config.yaml
d_mlp: 448
norm: "rmsnorm"
rope_base: 10000.0
rope_fraction: 1.0
lr_head: 0.00673
schedule: "cos"
doc_mask: false
MLP neurons of a small language model. Each row is named by its layer, matrix (down: output weights) and neuron, and shows model dimensions 0-159. Each number is 128 + 32 x the weight over its row's rms, rounded and kept within 0 to 255. Numbers have three digits each. A neuron's up and down rows have the sign that makes its largest values positive.
Before each neuron's rows, "fires before" lists the tokens most often just after its 100 highest values on Wikipedia text that the model never trained on.

fires before: "\n", "5", "4", " 8"
L2.down57:116119148126161082101098091136090111114100059175096136108143131102108093100164167174123137073156130117165114112055136095078139104155176173148098171099099117151170139183109130114061148160111089151164150119150121144172165127139103117169070119182106092178184140157167129142095147140132081129113124207128063117130170091102101145076111096132138117173146153045141080079113138168155167081185126122106124108164126087173106155165133138092103180130184104122118148146134176158093105105159143

fires before: "\n", "es", " the"
L2.down311:122117124124147121114112117138110106140139129186109145131129161126150141093127128183195130113163161115144081154136129127071121121168108173081147170172125125128115112104104189143081116133109177082091164081135089118107123109149063102157116152098118172118104126148148116170084107084183082076162127137120076184140088159081139056140168093162169131057113150094106099104109122113099162072090162088125084159172149130099146205132082121096065144088185128149116149090087057086113146173106101

fires before: "es", "ing", "ed", "y", "ers", "e,"
L12.down351:142111119090158144152211148164136154137093126129133117158144140123090121135166164150090135155164124144148089115117069177106077101162091119118129157155095169153147134143139154154102101119179071141181140159168118125096119086192096149165119095109141063067159178161135088112176139116080101144172115120106120144082215131090065070128201061091113147089099162106139126079101135091117093141105138142135093156132114202202102151147158178090120146105111137107146159125168178117114158151127118

fires before: "ican", "er", "ing", "als"
L4.down329:142147127101100139154106092161087153211114208124109096176114150140161203160179151185108173140099156170094178112071130175104124159125127130113154145134101164153132081043119137116130137160101142166204136124132137110195129073104160108155171170054162077190172148113118140130089142156127145081161166117129177159138118114183117108094119145060140159129172170153163146157151173098116174110101153135137153114161119138118134143107159163149100130175120153112157125143141114146139155159190128

fires before: "ag", "ach", "op", "ast", "ordin", "u"
L5.down364:121124125143095075134131073154122130115165148081086154075123128093107071119149074073137152150119148139093116191099116121101179103109094146103081131166106105103158134133123141103115126122157079110218147097095084041100156189133113154162188144126135128148187106104138166089105098113154131119137090130111113152081210103212093122120109150090205111143108153117096128141117164124104094098083129121186146114084187171151118134099133147118118062144158140136156111073166158140074141159120119

fires before: "ic", "y", " of", "ical", ",", "y."
L12.down3:099125127137068101092155146147144152139109151158160116150107084135138155156109142132146169107108161146129176103115141087133089145137172152104141155170111139135144106110197112131123057140119078103054158072155100125118103092066130120145132117099086064176125134170169116159132138084033138123190176116102099079075095105101111099085141124123097206136136138127089115155126109087101186139126139139141131170072192160118110144117141195168148111114145051128119101072125124119162077062106165

fires before: "ar", "ect", "ary", "an", "olog", "er"
L17.down209:111105092160240102156146173105108142149145114090103204092128161136111159137027154121128152064143199100103107089118102077132115169103140144130152107191076134163146112145139053134088130156143195161113160118135127100164098119138173107142130143169189147110109090149132151123073075110137149125087167141133110133130138116120178111072137076148125099128140118179110172110110169139107153099137171137120165085147162187139134143130154079151161144086141117163177127144156140142188156112178151

fires before: " -", "\n", " L", " Al", " is", " was"
L3.down83:111126113134120106140165140155076086169141101114131125175126122076165132092094101063071178107115115219043141104080131066173174115118094136129169106112164106138126130089137083109101111089107071128107175093130124126182097120140127110081103164140126127108054116117146156176115108155092146076116167159163145098158180121130114171108154105075099115153139105161145137174176135176136109079157154124078148092110069131153095132148166134109090121118185187095155161133123199149160095149105094

fires before: " to", "ly", " that", " the"
L17.down378:157155121139140108170110138170132143107108129172146163123153136123063143092151060064126084108099185122183138111125121080130149100123137183125155166098130093150183171150072150128149127136098106078129131145161109097124139121076137104145177102126131141128148128167173103063134169108142196142160110089178113095159198197106094055142124127157129110112090135123091160088097134158149094089087152118167138119169166096135162117152137148099096169079176097169170129115065144041110165131104183

fires before: "\n", "ity", "ities", "ation", "ic"
L8.down23:129105137097143163110095121088156161152081064179117141170120153156118122110148090108077124149122169179155065191107118091133121092083145126150168138174152125125088124084089177091168090137192118105157075102119156085146140070126070192153133082091113132148099139104210168178117092132123079100168135095136117093122089095149117135142076099154141107091109112152139091062139138074146110108110137155102092162173149133164143099162064087108127078136131196141107127148078105146126145068126123

fires before: "\n"
L13.down127:100096153066102179091123111164085144176104085060124133134134099171110122124099166116125209131144107161061148148112122131153112085125155126107102110092163085104136169164117100098138106105108078142136120094120146156165163136186128129155158112153110119146134185144148164058212152165117092161121172148085144131143203132190145107185074105115176115150136132190091091164104142134121163126137078090177126125104104175120088152204118154150144103154148139165074153085168099107128102133172140

fires before: "\n", " The", " In", " He", " S"
L6.down194:173066134119121134166087172139123123085196160098089127191080152102119114134112099129110164142167111131108159135125138131138146093175156158189162093161150145101118141139119143135153095114127144195111090123114148162117127122190119125119110068148104140081146121114121089149119156219068120191177150160123103150159183143178127133170126149134088118181089109090093137157147106110120152126108111087153241156174207149176149160114087143138106135151135137103080091087080174144120102134082105

fires before: "an", "any", "u", "osition", "l", "ar"
L3.down355:104110148153125122143167127137139116149083121112109102142165130067139131157120106113122137124102113131144132146091145137154174197106032104127202160109112138180134175123157173101108059122119169126133124069125130181128074209155169174115181126151129135126141075120139137100119141136154106105130127163124163117157152065152114070113152099151149187208074076184124154105169158126166147141162157077163195113118085102081159099145167146164168121105168125144111166147127124068133097090164082

fires before: "–", " to", " |", " and", ":"
L18.down404:147133160169099129121171148104146077101113100079188153135121119132148134162100123125106094153053108117159188145112142115152091114097088137098121155123170108125116141093145111147120064150094166132114123135149138136142129125143190107132087118163119124107151137173150116144142154091069061087114089148116137145096170153156182135098160091107097126155222126177113082121097150187137136071102135095108091186150139134122167051126133093181119056129129134095152117022089068135180168149170147

fires before: "e", "te", "ing", "es", "ity"
L10.down195:065108107106176151112149153159133089151106130115107141096136133117086153141153100162131175134127099175113134170159115128176167142120106130153105117159104103113170158119116181132111113079220121183125201135187126112141109107124144094089086140069136082241128112140155058097138094108052111182141135162158111109152202127120151103099124118126144132175156154203122108121109103148061140170119156081160109113113135095097131132170097152108083163149095140073108137088117136091124145152174091

fires before: "0", "\n", "h", "1", " |"
L12.down375:157105168158154057125132113136066140136073178143144187128175078137112127120092159157141098110161091086172099082139080135151156123149136158131112108123115107151120120107164109067165013093130120166102167116156098146130153118067075071111125142134140136152067124112136122105148118104080121121122110131125101115130120106104152112125193155174140110099155072110138148183127108118153180105101070099121208074131113180121133123131150114179117208169148147106118129143169166087126115054147079

fires before: "ight", "conom", "ven", "it", "ast", "very"
L2.down8:102137146097128145196053117121112171156130138129149168145110123075096134134080141137100151063105121116198154118152090133182118105072076132102078119102130064146119113113149097123098092124092110146171129149110131154094115105125119137142092171180116146105146103114078117120162123107164101111084131120167122086145108155130116104102143071100140205028143186149137118139052096138110175151123149100039085162121142167124120083137164138163118068200100121149110121143187160149115138116133071

fires before: "ar", "==", "et", " ==", "ary", "op"
L16.down186:148143096100118119131155127137105141093137162120069118100104150153128141127124166111114098125184128111128171122150111081156145105135099127168154149067134145132103160157081138061103111204135173139084143115086097066128094109125134088122099060137154101134075117149121095106078112164121120153153146127130120124152081160131125124118153067100129144137078115103174138086108148102169197151070178169171224067153121151145216109150065168130150115126080142074162078168124168122157151116185091

fires before: "\n"
L15.down30:149106133103099122149071122137088144097058211098112133142140154129099114095128137097132147119103217083101163131134156106136172062162137134177100100119071073126126071147096138155149122101149142118158121147133144111148169091113090160125127150180101150158173124115168173139061062139123149093113078170140103120132125159149136082177173135074107130133119061113164113092102127137068163123055155132103093126127181134120156134125155170160122033122191111140179170151113165160108112118112157

fires before: "conom", "ight", "ven", "v", "very", "it"
L3.down220:080105147136142143100144100163105171123169111128132166113124086085208118092199145080114141115093137107112142120094127127158068114123083133048121098186159116108109141146206103137129128132118113096136138125136143064095166143099113076174113125121061126162150126144121117127137059113094081202108113134182078090134060081136069104102097079125145124142116149135103123084152116184150118167151114134150048121130135142103143175134147172154083040147107139150101095114096114138183105129142091

fires before: "ed", "ing", "ence", "hed", "s", "ion"
L8.down339:096140094136131092123236104122107111162148140108119152160197148098157145144132149120089091093138085170091139117099083136082070137159061149137162081167113165122054122130153102106108131177101019161101112109164127165156117106110118119098148207154148149160184117161108144144169119104149143137145080118076139094105088160102131129120188123084134139116150137089138149094128115170112120102123130196125079130075134089162128108084135148202091100118173159118126146163121125179101116142085117

fires before: " |", " of", " were", " had", "."
L2.down297:106166133150102146144109159167119158145123134152159147184114131120117107092096123150137112082109111155153153184134167172132180136160113132121159128128153119162118080067148145079108119170106160123102115078142039161129199155148157138150181165144146126115086085125167129073147149169176147081123196098148161113180148082119067102132118080114103160169184117106150131163108107161158122118112145110171147124049206110080141196113122108145116141086146147107119172124134111147196052150153076

fires before: " |", "°", "+", "7", "9"
L3.down265:146123141113109182166132169100084151124142082122145165123149095184065162111105146124106114130096122186077148106123102152181170131087148150071131110169129122130095083072111123113125173102085129102116192167108104171150126127165105098126096130117170169172084107150220195113154113184155154099118139174130121106203114099140113114107090093147104123187122108132192148100115124174093161086138160086123141083156148184078125128104114113143137023159099092134120101127119111141076142116120174

fires before: "\n", " "
L10.down176:121113161086153127128112065130053103087124151107084164082156169137051116110192081096190123123101088156071135102099109130170120115149145164171144105129128112116157096141097131130083146117133118121125154139124110121124093178091095171160137152081117149105051150169171123151173127171070108116122187100157136078155152133154128135110139140124166125125135123153190127160165125143075104172138046126127095140143188112161172181095102139129154155159208113183118194193150094122131158137115131

fires before: "\n"
L15.down232:078141151127089095147132162126108132141122190086108198086098142108133180112124121118091135082134181160044132173147070142102131113122108193113163148108082094056152104139122079164111104090155143058124108146105123166148119141178088130144125142127100130131131154099115100095130107147121143117186085100085098122125079137145107075096108085159202159097133084156142076083142194092124164144134149113143117102087117105120112140153116117134102032048184130130176090158097134117091155116150109

fires before: "\n", ":"
L18.down278:128093125102158130182132126174050145087097182112176132079125169084123137129187075117136136179124135105130173116119107084133156075157162194134074118121077065123122114135121134139137061117137108110113099219127103144150118121145103147152165222153137100128125131169131119147094132172121110158093166137155088107133093138081140109071102102134179090093128035124083154116131161166090134173116094087118124146086124134158132164162126159101131145112191139128213149104142122101095132151137086

fires before: " |", "+", ":", "\n"
L5.down52:083148147072091109134143160113161104166071111132152105072144044192070156114139147131101129129148177121154099097145133141100170157108156121103156110130140079157137133100091108102085090118120154087091174136114127160092146116161113126117076137109132129176138133147147132143159050126228135140141147102136117159150106105095110175123149108101175221102147132129086102129116122214076140146129119141083136175076120135084121127080131095193101087068151165171112171139165116155120122062120128

fires before: "\n", " The", " In", " He", " It"
L10.down31:127077172101100091106134147165194091122127100072124126158096163123182126167111175125131146096122082140092138100074125074192161122086151152123105130170157064147123150181140111126077135133133169101208171061111145127123113187203115088136113137123145177085135128124141131121102101109067097131160128163114167128143152173105108147081067130122102108194131164066098144181094080149101188137124110151123158119105116145099078103105137100121092118165104166092148142112067115122145121120100060

fires before: " |", " of", " were", " had", " from", "\n"
L4.down259:161141163170105119122151170121151136082127096082176115115098136107064148081074135146049109117135097156182153086149138064112091127110148114092149114102073142135102123081098132140115127130136133150054134132071123200121145164125091114117132117204117146124118131104144141130140158169124078101107129161098217193157154129125105063097156095130103122131098132173132146175089081129133135167109084104167076093105166102156142104109164138177150072090108112119139107149139214176096102146178091

fires before: "\n"
L5.down428:137137098104138123147189156111063112154138181156094074125115145183147136109164108132154096140141108121213133151084134080094131117149170085126124138131096070113123127106089132152143121108171131143153143115053150219111079105185124127168179130167135160157155105120166145112037125161122118215110106130114130115135146116149140215165123110075136088054131127103096123137145164122157124179111079155126091145171138161143132064167148153157156156101086172140117102118152151129111151064156115

fires before: "ian", "ia", "ia,", "ys", "y", "ot"
L16.down303:139129244137103139063073081138073086110146120132154134173147152126159148119099106061147136096086138105092164140140160088155086130112125115046179180142096171171108089132185115129155133117102087110128124120117140166122121165140112136117105110117093135145072175162187132087077135114109134123103167120145127135088128160166134158117138080128067172137197120091127087130125100082095125185112166134179107154126141123107124186083144098117096129119136135117165103183210127085129090166149085

fires before: "ad", "ided", "re", "b", "ok", "ther"
L16.down348:101163119100151076113068119083104167127093127105157112144105141118105121159087135203137105056142178141114106122115077067059166101110101151127107122192115134094123128154140073103110120172152126114066156109139096159126165117127081127153134136160126129101164128166113101128135094211084089088146127136069130134075124153114147203090121134141110106081171145156119114153154197057109137083156105160141111127148136169039154126186150144130156163173153096165132099125105104083168090143093145

fires before: "\n"
L15.down95:122104122148131127063140111149124169099049131146161096089141247140140116107102111085141144142141138171165169098154077155100106103173123175105121112159111112131126092194145182165148079095153161134119084128099135185124079141140116120178107113151148132075110136109171182094182142052111161175114084124074095112107150151144118140107100110108101131114128158116126175151168108187153130155126088152174103076131081102155102112130207170096119130153145128079137170141200123126082105124126112

fires before: "\n", "-", "ames"
L15.down88:057126138121118087148125138179124080156120069132134147174097160135173115107135108110074138109182138156149106101114224150210139083075154103151124115141146149115130151097126100137150121101076175137146093134150125175121186096122189119111077148139073185093119134160113146105134127167156140166120079182135135127110188135119094120140122142155094127115078082097073056167112129148134167122118145078111119136183086164199085174112150085110125142189132199121125099117139152141115128099170085

fires before: " -", "\n", " L", " Al"
L6.down213:114166158082148064157134142175104123092172125159118061120070190088171093124144120137071149078175158143127115164137126129160138150145089115115129112155113079121121107111106143117119057115102091147116150089055156071118126135176155181126123087197143119150155127095077109168081155132145165077087109157115070161144152122143103121186161127128082124168135113168151175175133067159102137043117142084129105084119117132136151121122146114159107158102172154143095088194167171114111133104099076

fires before: " |", "2", ".0", "7", "6", ";"
L2.down273:109115119102154095155197167096162124210114097173098145182150069121121090141104133110104138200152115140084200119108122158056157159143189141106081103151087122154120103113136055102161150113175121170148142086107145178145152142185087135127102087124123150091105080101187164127137116094144126119156195099136116119131124053088141132155099175081145143157118080147117105127144121088146116111094119169086082102098161213117111076150138130153131105187127157126117138180166090129124115142108143

fires before: " to", "up"
L17.down2:143090140166076147141078085153127073170099103177108100065183100109093108164154161073119115142088167127093157150091111104112114199162098162169085101155145143103167117170142120151162141142140119141144125120131134079212126079131115122104146164095122098194138154138089091215142144100142125139184061133103170165189083163156146116148090162062163121114129088096121113117098134083159165150156102164104149101148147131165144164180149165144146144129171137156102095130140167065161142164141120

fires before: " of", "icip", " in", "n", "ic"
L2.down40:070143139122168091123194141164116122091124138104108103144154068129130154091120118163116155170128121141117141095078171120211145109161155197118162102166162129109116104154167133161133112075152059122144106162165108120109104117173120138149095138159137097123146183139154059153112155033100114181150115160115153112200107167165130092087176088160108126117151155112066112121153081091133148119121110061163144098089193102182129140113081145122142201130149121161147115193132134112133082105163122

fires before: " of", ",", " in", ".", " and", "\n"
L3.down154:110148111132126190191122136105166137151162070148099170126130161114126136135162141100096172106133092122120104130155128121079113148136147183132113111111162104138152079167079120049138155131131088092130101137117185132124157138065122155105145150110137145062187127103160126111094107031174099135073143092113119122114103126143169109109135153082114152174172100135162143132153156167084105129107137150141172176196158223074152114094147128156141097098084100175209116114151110117054074118115119

fires before: "conom", "ven", "ast", "it", "v", "ight"
L6.down175:082172163099118145132159203145112100111131147176132129147090054095130133092119113110087085107104139129132176098132122150136118080103114130112128112142160134120117136080205096143179087136107110132115157118078164206099111140080104149101108113133113164120163105183163107153104120159187160153059156100081076107142168073150109074143103118171139163092174126145129187118164131108099146147128202161078102127135162185085107123092096151169134101133108085129133083178163112155146054098090169

fires before: "ach", "op", "ordin", "ast", "le", "st"
L2.down163:142144121129088088140164100161088134109152196114119143058174136169128124174125150203134163164054147181160172128128128172155153136151148139124143129107039104186184145171153127185147081142145120147160143128109163176141133187117080079112110142146145118144108114093073092145127168115183032157105088135106097090170203111200101152142135141161176125105150127144133144193178137106139149110144156120139148147157107161110133078112132162149118083155132152114107098114103131144139118127129187

fires before: "als", "al", "g", "ing", "es", "ight"
L3.down327:086117128092142141198170134172064137155145120115132198149079160138111175116058141153153166076124090157079142059080144113094118168149164133080156133133118123120144149081093100120161139150119160131093143113134072169151169131196088065079148145171087170168151090146200147157162118108126151134150107149109174097155155106103090107175144097134111139095171180148145169109163171147089149138096121120118118188131081169121094182147171173153096093170121149135163120094105093122167113107141130

fires before: "ed", "s", " of", "ing", "at"
L9.down283:155083146103182096089139092119069131218145163072187119149131134144106111155128121118147127198122167214080104120137151103130127165110115160102116150097181134144103151113121120128148083105108115145121156108099139153193115208170142184163120146123139179151136116180122120058080110174125129103152067189101140109131125135189095122137125075170131099106126103131069187081165126131145179120132115110183161098128141148195131113161172133101079122116104141141145111097150137093158144118082186

fires before: "age", "port", "v", "ages", "f", "m"
L5.down282:169154108139116122164149158132190108110140169154140114175172117128113135141118132112096165164130152136119173142164168089062166089106186164195105183124073127179089169165089129109138154151170047118150158151154161061112105133157160168081112160136154095110111129221088123110118120143096116172105112177174180110153089145144152132183176150180117119149150115083129163143137156086123129123114102123181115163076093077164126149131136071175143144109091098118100132109090121092157162076115162

fires before: " |", "0"
L5.down270:104132155099039110149135111128109095106183109174150081134149131174127129105094090143066132113132163141076171122162150144106114087107145153129132106092089153129163213088173087122152147145162188132209080031127053082137168139160086140162067165101126135140186137150139127136118115143168182116140144095178102154161146138076129137136136138128176142087082129097145160080135133088164170132113145058094120101119144116116133093132096156151162123107116186119112093138108137160127112089147178

fires before: "ian", "p", "ia", "pl", "ell"
L3.down12:187135110102133120127104058143121159086101152084147149121141143154148197149079102171114163116149160137136150152154166128130159099062120171119136090108133160183167154164140135122153153128078146147117161143130101131134155148124111072197122135148131195116137121126185127125066103167125126093095086171103113106082175127122154057127062091096106151147081134070109124116126060121076129147076139133141057117097089145206096220107126103099178126098142137146116156107187146125077135111147142

fires before: " |", "8", "0", "1", "2", "7"
L2.down306:180139159110123143112101101119126126087117075156188140128125101167110188140116130154138120139133152134029142175169104126123088171123161175116106104160159104135110157096193111131107117114106166073151137119148094090116157128129123127102144168084171140149100106163166124177119135211079196148122146193156105140150138129107150148191164108097093167130172094075129144145178109114130146146115058084050096091099165177109051111107103172112108128135113087149082121155130099171102186098132131

fires before: " |", ",", "+", "°"
L2.down325:140112150094140197168120178130076151143140129120187087102144118205131101160180113113120161204122157163127115137166093120207176108132178153058098121199107155164113120102169113143068152127138137123112153125108122138130110104111118132056106170102178182154108172140107114141164146236133104108117143166118140169136147125136145103103113106146127116150130102076114152124147157104095134100153125171124120072122151187091129095184090174175164096152141070186145087114131116122116110118118187

fires before: " -", " Al", "  ", " L", "ently", "cept"
L3.down431:094074202100067106133115155090131091097148165168108106145145146131149123118126111144114120100145099175119149094126151200078139121060136153137148131141135125153120130142133116130062159096157124112109095094121062084124111152136124171092130126180164134137113112140135164148122154099048115018116193077126108165125156190139128197144085106169127160093152119114119153192121107147083151063056189134094124127172175100139113149090165090122149161146112144150088176094149146147102124131127172

fires before: " |", "\n", "y,", "ies", " (200", " was"
L10.down63:124044144113092111063136178191117147157133118118137145150077166138141108161066126108164164141144129133077132128027124139124031154187161152138123088113132089146156095151157084149090093107077093149115080151116110176124084150171133132100128095128103138168144143145130110154146135135161137152157172082083092109123147171134199204123100056073097163141152132142105141162128082161135138121147131125114185093107160148113147140124138152136133088114106069161099096089107183103116143103080144

fires before: "an", "any", "osition", "u", "lex", "et"
L2.down159:132188148156085106159163157102133093043177137098100083111122170147121109126163128132074125080089090186177166164149121128119194150119044035076164129119064076143154148117119132161076104086143153157174111121164104148178116103173117180123107157111149129069091108127137113111115109201060146113095179084137160186144145138127085160172170100160130143124146112138108116089113108140153146145097143130147131107155108092114160120147157131110158178090170116129103109096150131147125110157127081

fires before: "\n", "-"
L15.down272:090109118125162122144140121157062122093122150176143122203164149101125142127162123110136166156141136114088065160061170190114137144134163103197127157114132049141109128144044106152101167129106084130165138132172145124101134115123088118061078141127106137124110156125119151155142099130095048109044144159118124106133159108149165081134098095095122114147053118122157089109139173167086120120116095105119131119148128130162115117143143166062142034094144187146115094093137063080087146121143133

fires before: "port", "ages", "ing", "m", "age", "med"
L2.down443:128108143114109149108116122181132155142082145101142176220123138144164124073141107121138138155141091164130090133099144158145171155176180097120100130152125146136113112122174094163111086086120086090139149117110099089182101104126184122106144204147203081151101104203105097088135150141123147139069084104162149125149149164195114172122196137141114087126168122046115151188113165100112092135151140187134128123151147192070109113144102107103139149084122102085099106083140125082104175116086104

fires before: "\n", ",", "m", ":"
L10.down14:137099108156109158149102116077118105106094110160089189083112167177121145085100118123091098135099142061137159110113131138140177081203173064089169173148127079127087106058115140135133158137089122149100144199101129151115149107110132115163177123085109090142141139137193084132111101040141118096191154192137094104157107125102117094123176113124140094083122121115114160135137110153130103090160110114113093155147140153171164116140146130131177114039142088172101138117219114089159111092117137

fires before: "an", "any", "osition", "u", "lex", "et"
L4.down331:118155156184117126096128155174160107082159124114090127146162139189175135091087108149138163122116118122092106154145139104106193146100103102145108106092083176111076187135170119148120098050164129156097137150111109163171087124163145119093193117160072156090113083179114099128112113157097035114131158096107144057172174119102140154086116187132027156121131152140135116135130141160158108140148148110208193093134152128113162080114149136145135135103138185132112129114119128166091180121126164

fires before: "ered", "itional", " of", "ire", "ition", "ed"
L3.down168:114153110090120209054129099117117088151126101175149112182109124140128103155034142129136137069157116084117163179153154148150184125078144184146117086087118139110094091137118114172107149105137119156092069125089134093179170129108099207121199133138085118106105123155206077090123120097154122051126128150079108126128146138172152085113101126159167128101168140138117107080175120134173167174124132144143134126156108133116154133138132086137108126156150098186111114113077131130097199151091178

fires before: "0", "2", "1", " |", "*"
L5.down248:121100086084139154134130133106101210093164199120132069045169129053106097051087125112122115113113114081154177120121144146152125125179130147111131107173190115136140164007096177071098166176155123162161090108144108138102202153098108128122070162120118100134125170167129154143142179150143109127122153107162110126138129132146157182149125135098135070083097079094103142116167151143168074157137124143107160102149110064148096152143136119178136149106159145133100128119092140133112139134114115

fires before: " to", " of", " in", " and", " as", " for"
L16.down21:166134177177090172121117175112125150130161111133086103153129152109116127111157139162159106128129118103115080084097108061064089182173111122167154109083109116100140144118130156070095108151118166126121127117093119175096114095132081077146126079109120113213084140138127103164148146137159164144118092154082154121162175121103122124129101093076063159140142102094112179170167134089182108105065177164142169076109154149189177115084116142132182021164157106154134121131147132152137113102087108

fires before: "\n", ";", "s", " |", "ed", "^{"
L4.down99:088135121183119150199132157148117122084112125124186113109125134165100080126116094068120133162081109149107105122135184112175123149142142123105160115205091116143065172160070095147061096121099080129130143099165143142190161142131134078137143100156141116113114170135071152117160096061118133167131160092157137147143066112147203140110130130100165165111150176126143104142136131154111113065142167194093175153163167158115171033151130121118145155079154090104171124086124133103109092083144099

fires before: "\n"
L5.down192:117141160157180118159144141190134155140054081101154106146125150128079105068142113117046081068161107110140069123119119053067125069121128190128189161095082118174092125112137185147141128069107111096127150101112144145149133072205117131170151103112156139111096197153150101136183189117077143157140102112125125054100169097152136101137138112142132103088163147139126129113129117104114145077118084082097145087183172174152121107137142119145100124133115151135147129155136116155165124094092084

fires before: "conom", "ven", "very", "it", "v", "ast"
L2.down350:065114135177127157058127186131085130145123142176133138162158142059149142149084053192130133101168084127171125093100110121124115114070065099137108119081090107098108115171171082137126116049155161074087111144069131182089101191113119144183091129161125148139138080128119123118141119099111120117132145142119134076109149123119127076124126078167117129147206160132074114099094096119131131128157110145104128171042124144112125076151149105109169150090156115113121113182185123101154121119173084

fires before: "ated", "ation", "ate", "ating"
L13.down249:136088114139114106115143147164104113155146083145144161193120170187109172062126095148099098110151182106149109183137156128155082134087127161083117099050086082135173108181102116128185176087149119149141148119094120118112165076172133129148099163158183113120098108190108083103156109180120127107111117087118149106175115094112108124124121123126163160114148084170133153177097099098152074174085163144182114144099143134137101141070178112114156127095125122153097189073135025152107168109150127

fires before: "ical", "ic", "ian", "ia", "way", "l"
L2.down115:123160162068117143122115137176102080188152112119052123133131106154148172127160140173093122118154131170125053119131137097141162100153132128139125214138140155079166194131112149143157037148127145121106128176080150095095098062138145119096103133160129154118160124115162166130078123122077113135151155147103145128130170134121152157076138123164055102061125126102146141171148142175100098082126094113104029092107133112171134116184119121156117161073085127149052137077135117106124132157083123

fires before: " to", " for", "y", " that", " the"
L10.down388:166082092129150158118105122126138110124195159140114062131189154188117164175092138083123082169157167131138114122097140139160138129135086194119155110137131160128125142053153144152171112141091184138119122058190111168152140161144103147084134122103058156210162156143131089149157101134109184106155134129139125167139129182133103153105134156087132136122110150136127154127104105154144180148106096172107083155133161104169137127136096095136161168099134145096138156084045121035055160126117180

fires before: "ical", "ual", "ic", "k", "ican"
L13.down297:134091164057112158075107122133115090231099146102145117087113219159105146157163128070122143114096100181188106110120086143117165156151151064142145159085135171130170110180159155110127085108168138093129146148162144119133134093172128142121152122145127142158105133069180136166142107143168163121138156103088143142117138172098149121148141173076134154090124213173111228178156100123152102125107085142099116113137095120087155098159172185104103129095125161154098117147169096110146143120137097

fires before: " |", "m", "A", "a", ":", "ia"
L16.down78:158087165131122151100108101077087096161147093149134153120203084086167122108088102078180150124139133163169123143107097165064165178161093120072158152141206145147138128112138123170074052124146166130081132127138090093103116100087141089172107185149124070155096129102125137113156166135160130171188101099148118141144144070150153112100163149139140146179166109095138141084092097126169107116080148109115137167151187174142127132092069128162147110201120127119132140162122068183130165117166101

fires before: "\n", ":", "==", " of", " and"
L15.down288:095161129090128136174071108124116156135092118146085133143128196101110164126177135105132144103197156207133135123105119159156087077140106125133131068101101067091136171164140129122136130102112148104092147146115178118154135146156119142187147158136137179126170187141085155057118126116098125103132139167119092139132213163133129123079162114084067156142151135111208118113124114145145129173167081131164099153125107130065138106128085127138154231133136131186131126122102058099084104118171074

fires before: "ian", "ia", "ia,", "a", "il"
L13.down235:180084162072089133120095116131150089115158088164151138129195109116190076113114097133178178132136200128120153148148147129114183114060168126123137181142106161180156103100127164170108063122097155123158159130110139105127111112128136060108122140113116123159153110121149157127153143174134090155140143118167096100083098109176132150116093092155096059123132111091183095126123109093100132103134168114186105070119138114102034155148087123142092092081167094172115084146079186059110110144118152